Part of a small language model's weights: width 320, 687M tokens.
MLP neurons of a small language model. Each row is named by its layer, matrix (gate and up: input weights) and neuron, and shows model dimensions 80-207. Each number is 50 + 15 x the weight over its row's rms, rounded and kept within 0 to 99. A neuron's up and down rows have the sign that makes its largest values positive.
After each neuron's rows, "fires after" lists the tokens most often just before its 100 highest values on Wikipedia text that the model never trained on.

L3.gate280:51 41 53 33 22 64 41 54 62 61 36 38 51 61 39 34 52 77 40 56 47 69 41 16 45 31 13 32 55 66 40 41 45 38 54 70 59 64 53 55 39 63 51 33 48 53 25 59 60 44 46 36 42 66 46 46 33 82 61 56 54 57 44 48 50 45 36 43 54 27 31 49 60 42 68 68 44 57 45 65 65 55 48 60 53 77 24 48 26 33 60 59 36 32 52 68 45 57 31 63 54 28 57 47 71 26 62 64 56 49 62 69 41 43 46 36 66 30 67 53 59 63 49 52 65 61 37 34
L3.up280:33 39 23 74 68 35 60 52 42 83 56 77 62 68 27 38 44 52 60 46 50 68 62 59 38 80 88 51 59 41 51 37 63 49 44 58 30 71 90 39 65 40 55 40 57 67 81 56 42 64 21 52 45 40 63 34 34 59 50 45 27 53 29 53 29 75 18 70 56 49 50 25 44 49 54 23 54 27 46 69 50 61 44 49 41 32 44 37 64 62 53 57 46 60 48 45 43 50 45 51 15 68 76 69 26 59 61 50 50 42 42 27 66 66 75 49 32 51 53 37 47 34 19 55 46 29 54 64
fires after: " ", "ur", " (", " run", " w"

L3.gate69:31 69 40 51 14 35 61 62 27 55 64 60 61 34 41 37 52 59 57 52 54 60 44 45 50 53 31 54 55 44 48 62 59 62 64 30 46 69 48 46 53 47 67 37 33 61 62 41 56 47 25 25 69 54 45 40 21 42 52 60 55 37 44 84 32 67 31 47 64 27 55 60 87 76 51 34 62 42 54 30 44 55 27 54 44 44 32 65 62 69 41 21 28 28 40 45 46 23 64 27 37 16 66 36 29 46 43 25 70 13 52 59 52 39 42 50 75 53 67 57 31 56 47 56 44 42 41 75
L3.up69:52 40 36 49 46 39 35 67 55 21 13 60 41 63 52 40 50 43 41 73 55 46 65 31 74 66 55 45 56 58 62 80 64 36 46 48 35 37 42 50 36 33 42 68 48 41 67 62 36 47 43 34 31 69 46 51 70 44 56 72 51 75 31 33 79 72 37 66 73 39 71 36 60 74 66 38 55 67 43 55 60 36 42 47 52 14 41 48 59 52 38 64 52 39 79 85 74 58 89 61 40 52 51 42 49 60 56 55 59 59 85 61 56 46 06 40 73 35 40 75 49 46 37 53 31 66 46 29
fires after: " S", " O", "s", "y", "ne", "c"

L6.gate696:39 56 53 48 63 54 43 74 55 45 55 71 78 63 64 44 48 81 91 66 61 62 24 47 40 49 53 64 69 44 42 60 71 37 76 48 63 45 42 49 43 55 48 38 43 61 38 54 70 62 43 43 60 43 47 21 46 62 41 38 57 51 36 28 65 59 72 48 57 46 41 61 48 60 75 54 62 47 66 34 45 53 53 20 43 46 50 53 42 58 61 51 52 48 12 68 36 46 60 60 75 52 33 57 56 67 94 73 70 58 56 34 76 47 76 45 70 39 37 42 22 71 51 61 53 54 43 56
L6.up696:34 53 74 53 44 62 38 48 32 56 56 82 61 62 49 54 37 57 45 60 50 42 48 17 52 41 61 59 66 50 43 54 51 44 63 49 65 61 31 55 78 62 59 45 62 41 55 55 53 46 46 42 63 53 69 22 48 55 60 46 38 53 38 60 31 34 46 27 34 36 57 45 35 50 44 33 32 67 62 59 38 56 46 37 49 40 48 34 41 46 48 25 45 55 63 35 19 21 65 27 67 33 46 79 43 48 60 26 46 51 56 58 63 33 79 76 32 44 60 47 63 76 55 42 64 61 78 56
fires after: "\n", " "

L3.gate299:56 31 34 63 42 60 59 50 42 35 72 51 76 35 51 46 40 46 31 78 28 39 57 60 83 43 45 87 80 56 45 56 60 44 59 45 59 51 47 46 43 28 31 62 65 28 48 27 40 55 46 33 53 44 65 42 42 43 54 58 54 36 40 20 52 46 41 50 48 56 23 50 31 55 47 66 48 44 58 41 48 44 57 63 45 50 52 63 51 68 57 35 56 56 45 54 30 51 38 38 71 52 90 52 63 31 62 53 59 50 81 47 54 42 43 49 63 62 49 61 59 62 71 44 39 73 46 36
L3.up299:71 28 51 51 55 58 57 89 53 48 59 49 53 49 60 59 41 29 42 55 36 43 74 52 52 52 48 54 70 46 42 53 52 34 66 59 44 56 54 49 74 56 32 46 26 46 44 25 40 48 35 46 27 33 53 45 35 34 55 52 47 42 49 42 63 65 45 26 40 52 77 44 30 52 35 58 53 63 84 27 49 40 37 29 17 64 56 34 52 75 55 57 81 49 35 37 43 37 42 31 71 60 80 37 62 21 42 48 57 44 61 39 54 36 39 51 43 49 32 67 44 47 71 60 44 91 58 72
fires after: "s", " gr", "c"

L6.gate508:50 39 52 70 61 47 22 65 74 58 35 65 26 56 46 70 51 46 59 79 47 48 34 43 50 64 60 50 61 70 47 38 66 51 52 49 45 79 30 59 55 40 58 55 39 53 32 32 52 32 55 57 50 65 25 21 13 59 41 55 61 76 59 47 47 37 57 34 76 63 67 30 50 49 52 52 42 57 61 40 28 36 41 70 31 57 64 35 41 74 50 55 30 24 57 55 27 84 61 44 45 46 52 74 51 46 61 73 49 73 75 37 55 67 63 65 58 45 51 29 39 81 51 40 68 56 60 81
L6.up508:40 37 69 26 49 62 64 29 39 61 67 55 69 29 57 24 78 44 54 31 53 65 49 49 36 47 56 53 51 39 40 27 25 52 55 31 44 68 30 45 16 39 58 41 62 49 37 38 79 31 70 49 60 42 68 39 61 28 60 45 35 26 50 49 16 51 32 41 55 56 32 60 41 17 20 39 57 64 64 53 44 72 59 67 26 47 76 32 40 52 45 62 35 51 09 39 26 26 41 59 34 20 26 44 23 55 32 32 46 58 38 72 60 64 44 55 46 57 59 46 44 34 43 55 54 57 31 55
fires after: " "

L3.gate695:65 48 51 40 44 49 45 57 34 55 44 68 30 33 50 54 42 57 57 56 68 36 71 73 44 42 52 27 36 54 74 60 37 47 59 40 49 24 65 73 44 49 30 38 53 51 45 37 34 72 50 40 53 40 37 25 78 48 43 55 71 50 66 66 49 44 29 33 56 49 33 70 62 43 27 59 61 28 74 80 32 66 17 48 36 24 56 56 44 53 62 30 20 52 48 61 40 38 55 36 69 51 46 77 54 60 24 41 65 55 49 24 39 47 52 49 50 33 50 37 65 36 48 32 22 48 51 64
L3.up695:70 30 47 61 36 53 39 59 42 55 30 47 43 22 25 58 46 86 34 69 77 43 46 58 48 32 45 71 49 45 49 45 44 23 35 51 52 49 54 60 58 55 43 72 73 59 24 30 39 25 59 29 61 15 27 46 57 54 70 31 33 69 67 46 27 59 55 53 81 28 33 28 57 38 56 49 64 44 48 42 47 35 55 52 75 37 50 48 57 88 53 65 54 49 47 93 38 57 47 26 66 42 37 61 28 22 37 33 85 60 48 45 44 50 57 67 41 57 45 76 30 22 71 65 75 61 57 70
fires after: "n", " V", " Na", " vi", "vi"

L3.gate806:43 49 31 50 12 46 50 36 49 41 48 37 57 49 55 62 39 40 60 71 58 69 77 63 43 40 55 83 64 65 55 31 53 59 51 34 33 66 85 35 49 60 10 36 61 58 46 24 53 53 41 51 48 56 57 56 25 65 40 31 53 63 24 73 42 72 36 31 54 45 79 74 55 43 40 42 36 21 46 63 56 36 57 57 63 64 46 34 65 65 62 36 63 51 31 47 68 30 51 73 65 52 64 36 46 42 65 59 56 49 42 45 60 71 53 57 49 68 36 26 53 23 41 58 36 26 60 70
L3.up806:44 71 34 37 28 45 50 56 48 45 61 53 40 66 67 73 53 62 39 56 43 47 75 62 73 34 71 65 64 50 52 35 55 59 69 69 37 62 66 56 51 47 49 74 62 63 36 60 50 35 45 34 21 58 68 50 56 63 71 76 47 47 63 66 69 53 28 39 64 69 59 15 38 60 55 57 42 73 53 44 54 52 62 50 39 50 53 35 40 58 50 57 65 54 50 40 78 57 33 30 48 54 67 37 20 44 45 29 54 71 37 53 76 65 60 65 58 48 46 58 69 58 30 60 26 54 51 42
fires after: "s", " Ba", "man", " Ma", " m", "c"

L5.gate49:46 27 49 40 67 24 41 51 43 45 25 62 61 52 50 43 28 64 47 40 23 40 43 42 27 67 29 43 15 56 30 63 36 53 45 33 67 47 79 47 64 47 53 42 55 47 55 64 65 60 29 47 45 33 68 44 40 74 51 66 49 43 59 55 31 37 72 34 46 56 34 60 74 48 43 32 42 34 38 50 57 81 28 55 59 61 36 45 43 50 71 72 37 43 41 55 36 56 44 44 37 49 12 42 71 49 57 46 32 54 73 68 52 55 49 55 52 27 60 39 21 49 69 50 55 39 53 45
L5.up49:35 48 42 67 49 66 26 28 66 41 76 51 41 53 45 40 55 54 37 47 33 49 35 63 52 61 49 38 61 45 65 49 41 35 48 51 51 71 95 35 63 45 42 44 48 59 52 64 29 50 40 35 83 39 49 34 24 34 41 45 44 40 62 19 53 50 73 68 26 42 49 53 41 55 37 83 43 68 45 66 54 51 76 53 71 58 72 71 53 74 27 68 41 32 67 21 33 40 41 40 37 40 49 47 56 63 48 35 60 36 54 69 41 61 47 36 36 38 56 57 41 74 62 26 48 43 62 32
fires after: " ", " (", "di"

L3.gate62:38 36 33 51 52 59 38 57 32 46 20 66 56 77 49 48 59 52 69 68 36 30 60 50 53 38 40 54 64 61 64 48 89 47 62 23 68 53 68 49 60 45 54 78 51 49 64 63 65 69 49 06 65 53 50 52 50 70 56 29 46 76 57 58 52 64 21 33 33 41 50 55 45 31 25 56 40 47 38 52 17 49 54 70 42 60 49 26 40 53 63 52 32 35 71 31 70 66 60 43 65 62 49 61 50 24 74 37 34 46 38 44 58 61 80 34 43 37 38 52 74 32 59 62 57 37 42 58
L3.up62:71 49 57 37 32 75 76 28 47 42 49 57 30 62 50 58 47 45 53 20 60 34 35 53 64 38 58 36 44 57 61 49 78 32 65 54 44 36 45 88 65 46 49 25 49 31 46 59 45 38 69 57 39 58 50 45 60 50 26 23 28 32 56 53 38 34 36 54 60 31 30 57 67 63 51 55 47 44 35 83 64 39 42 52 27 61 77 48 49 51 66 55 59 16 28 70 52 51 61 67 63 66 75 71 29 37 63 72 40 50 38 48 50 70 60 31 62 30 69 77 51 63 62 64 56 59 56 73
fires after: "ba", " Ba", " a", "u", "–", "r"

L3.gate656:34 41 31 43 34 39 66 60 39 30 59 47 25 58 30 51 47 63 61 60 44 33 65 11 57 43 22 76 80 50 73 54 62 56 64 37 45 53 73 47 81 53 37 58 45 48 57 42 59 41 34 29 32 63 46 56 16 70 31 29 48 83 15 53 53 27 46 52 70 60 39 76 73 47 56 59 41 46 32 42 58 38 37 53 43 36 31 50 53 42 67 50 38 42 34 36 83 50 58 52 55 32 30 59 56 48 50 37 34 64 43 50 54 37 42 73 54 36 52 19 49 28 41 63 45 52 61 52
L3.up656:85 35 51 57 33 31 94 55 67 42 35 54 66 60 56 55 35 43 54 55 48 33 56 41 54 37 62 40 45 58 40 45 57 37 58 64 45 50 47 13 52 41 41 78 61 69 42 61 27 27 48 52 58 42 74 63 14 59 38 68 34 48 54 43 48 39 46 21 37 53 49 26 47 64 28 38 62 42 28 58 67 16 36 37 36 61 44 67 45 64 65 52 65 44 55 36 52 61 42 56 32 50 59 51 41 29 49 58 46 35 62 53 57 61 46 39 44 47 29 46 53 36 55 44 30 92 33 70
fires after: " M", " m", "M", " con", " Mo", "c"

L3.gate726:66 62 38 51 48 50 53 40 28 64 56 42 72 48 56 24 30 49 69 34 66 40 38 81 46 60 39 55 55 45 30 46 52 60 74 44 55 44 45 55 60 63 51 50 31 36 59 31 52 30 46 45 52 53 52 50 38 38 46 29 43 44 49 53 30 52 54 29 21 44 27 58 80 56 31 67 40 59 65 97 48 38 59 62 43 42 33 63 59 53 47 75 37 69 80 85 43 62 47 60 87 45 58 73 33 56 40 49 57 37 31 48 47 51 59 60 34 37 43 49 51 22 80 48 34 56 68 52
L3.up726:60 72 39 60 50 58 43 50 44 63 44 40 64 64 57 68 80 45 38 49 78 49 32 32 40 53 55 34 55 56 57 46 63 54 71 34 51 62 50 72 14 49 43 58 46 28 69 65 52 30 87 51 69 42 40 59 54 70 48 40 41 54 54 24 29 46 55 49 22 69 78 42 35 45 55 65 51 58 29 48 36 67 33 47 56 31 43 22 62 40 48 77 53 54 70 53 69 44 49 60 44 54 71 54 55 51 34 47 50 53 59 20 45 56 83 51 65 46 83 38 82 78 71 62 56 36 42 42
fires after: "re", "ci", "s", "ed", " mi", "la"

L3.gate211:52 43 40 67 64 44 84 49 54 91 50 36 58 51 81 45 46 19 44 72 65 53 13 50 60 35 47 67 56 64 42 48 54 54 56 43 66 77 64 65 40 62 46 58 56 75 46 42 25 39 26 62 90 36 67 63 55 75 69 33 36 53 48 25 44 51 58 41 77 67 40 45 35 47 53 51 38 55 35 50 42 46 22 38 46 36 55 28 50 75 80 44 74 80 66 35 75 51 73 44 44 30 63 57 36 53 60 38 25 68 51 56 56 41 58 72 47 58 59 44 54 47 31 05 67 79 41 61
L3.up211:45 59 60 59 36 56 22 52 48 16 63 41 09 49 54 44 54 42 21 42 41 32 74 34 54 33 60 55 68 56 40 35 76 30 47 67 42 56 37 30 40 54 32 45 44 66 49 36 47 46 73 39 47 49 58 49 63 47 62 54 28 71 54 49 52 77 45 40 46 72 44 53 45 62 69 72 73 34 34 68 62 38 52 30 56 27 55 55 32 61 47 56 55 48 52 58 66 60 70 57 41 25 47 67 28 40 43 49 55 41 36 29 56 51 63 44 68 61 45 72 38 53 36 37 51 69 23 59
fires after: "c", "co", " Mc", " b", " car", "la"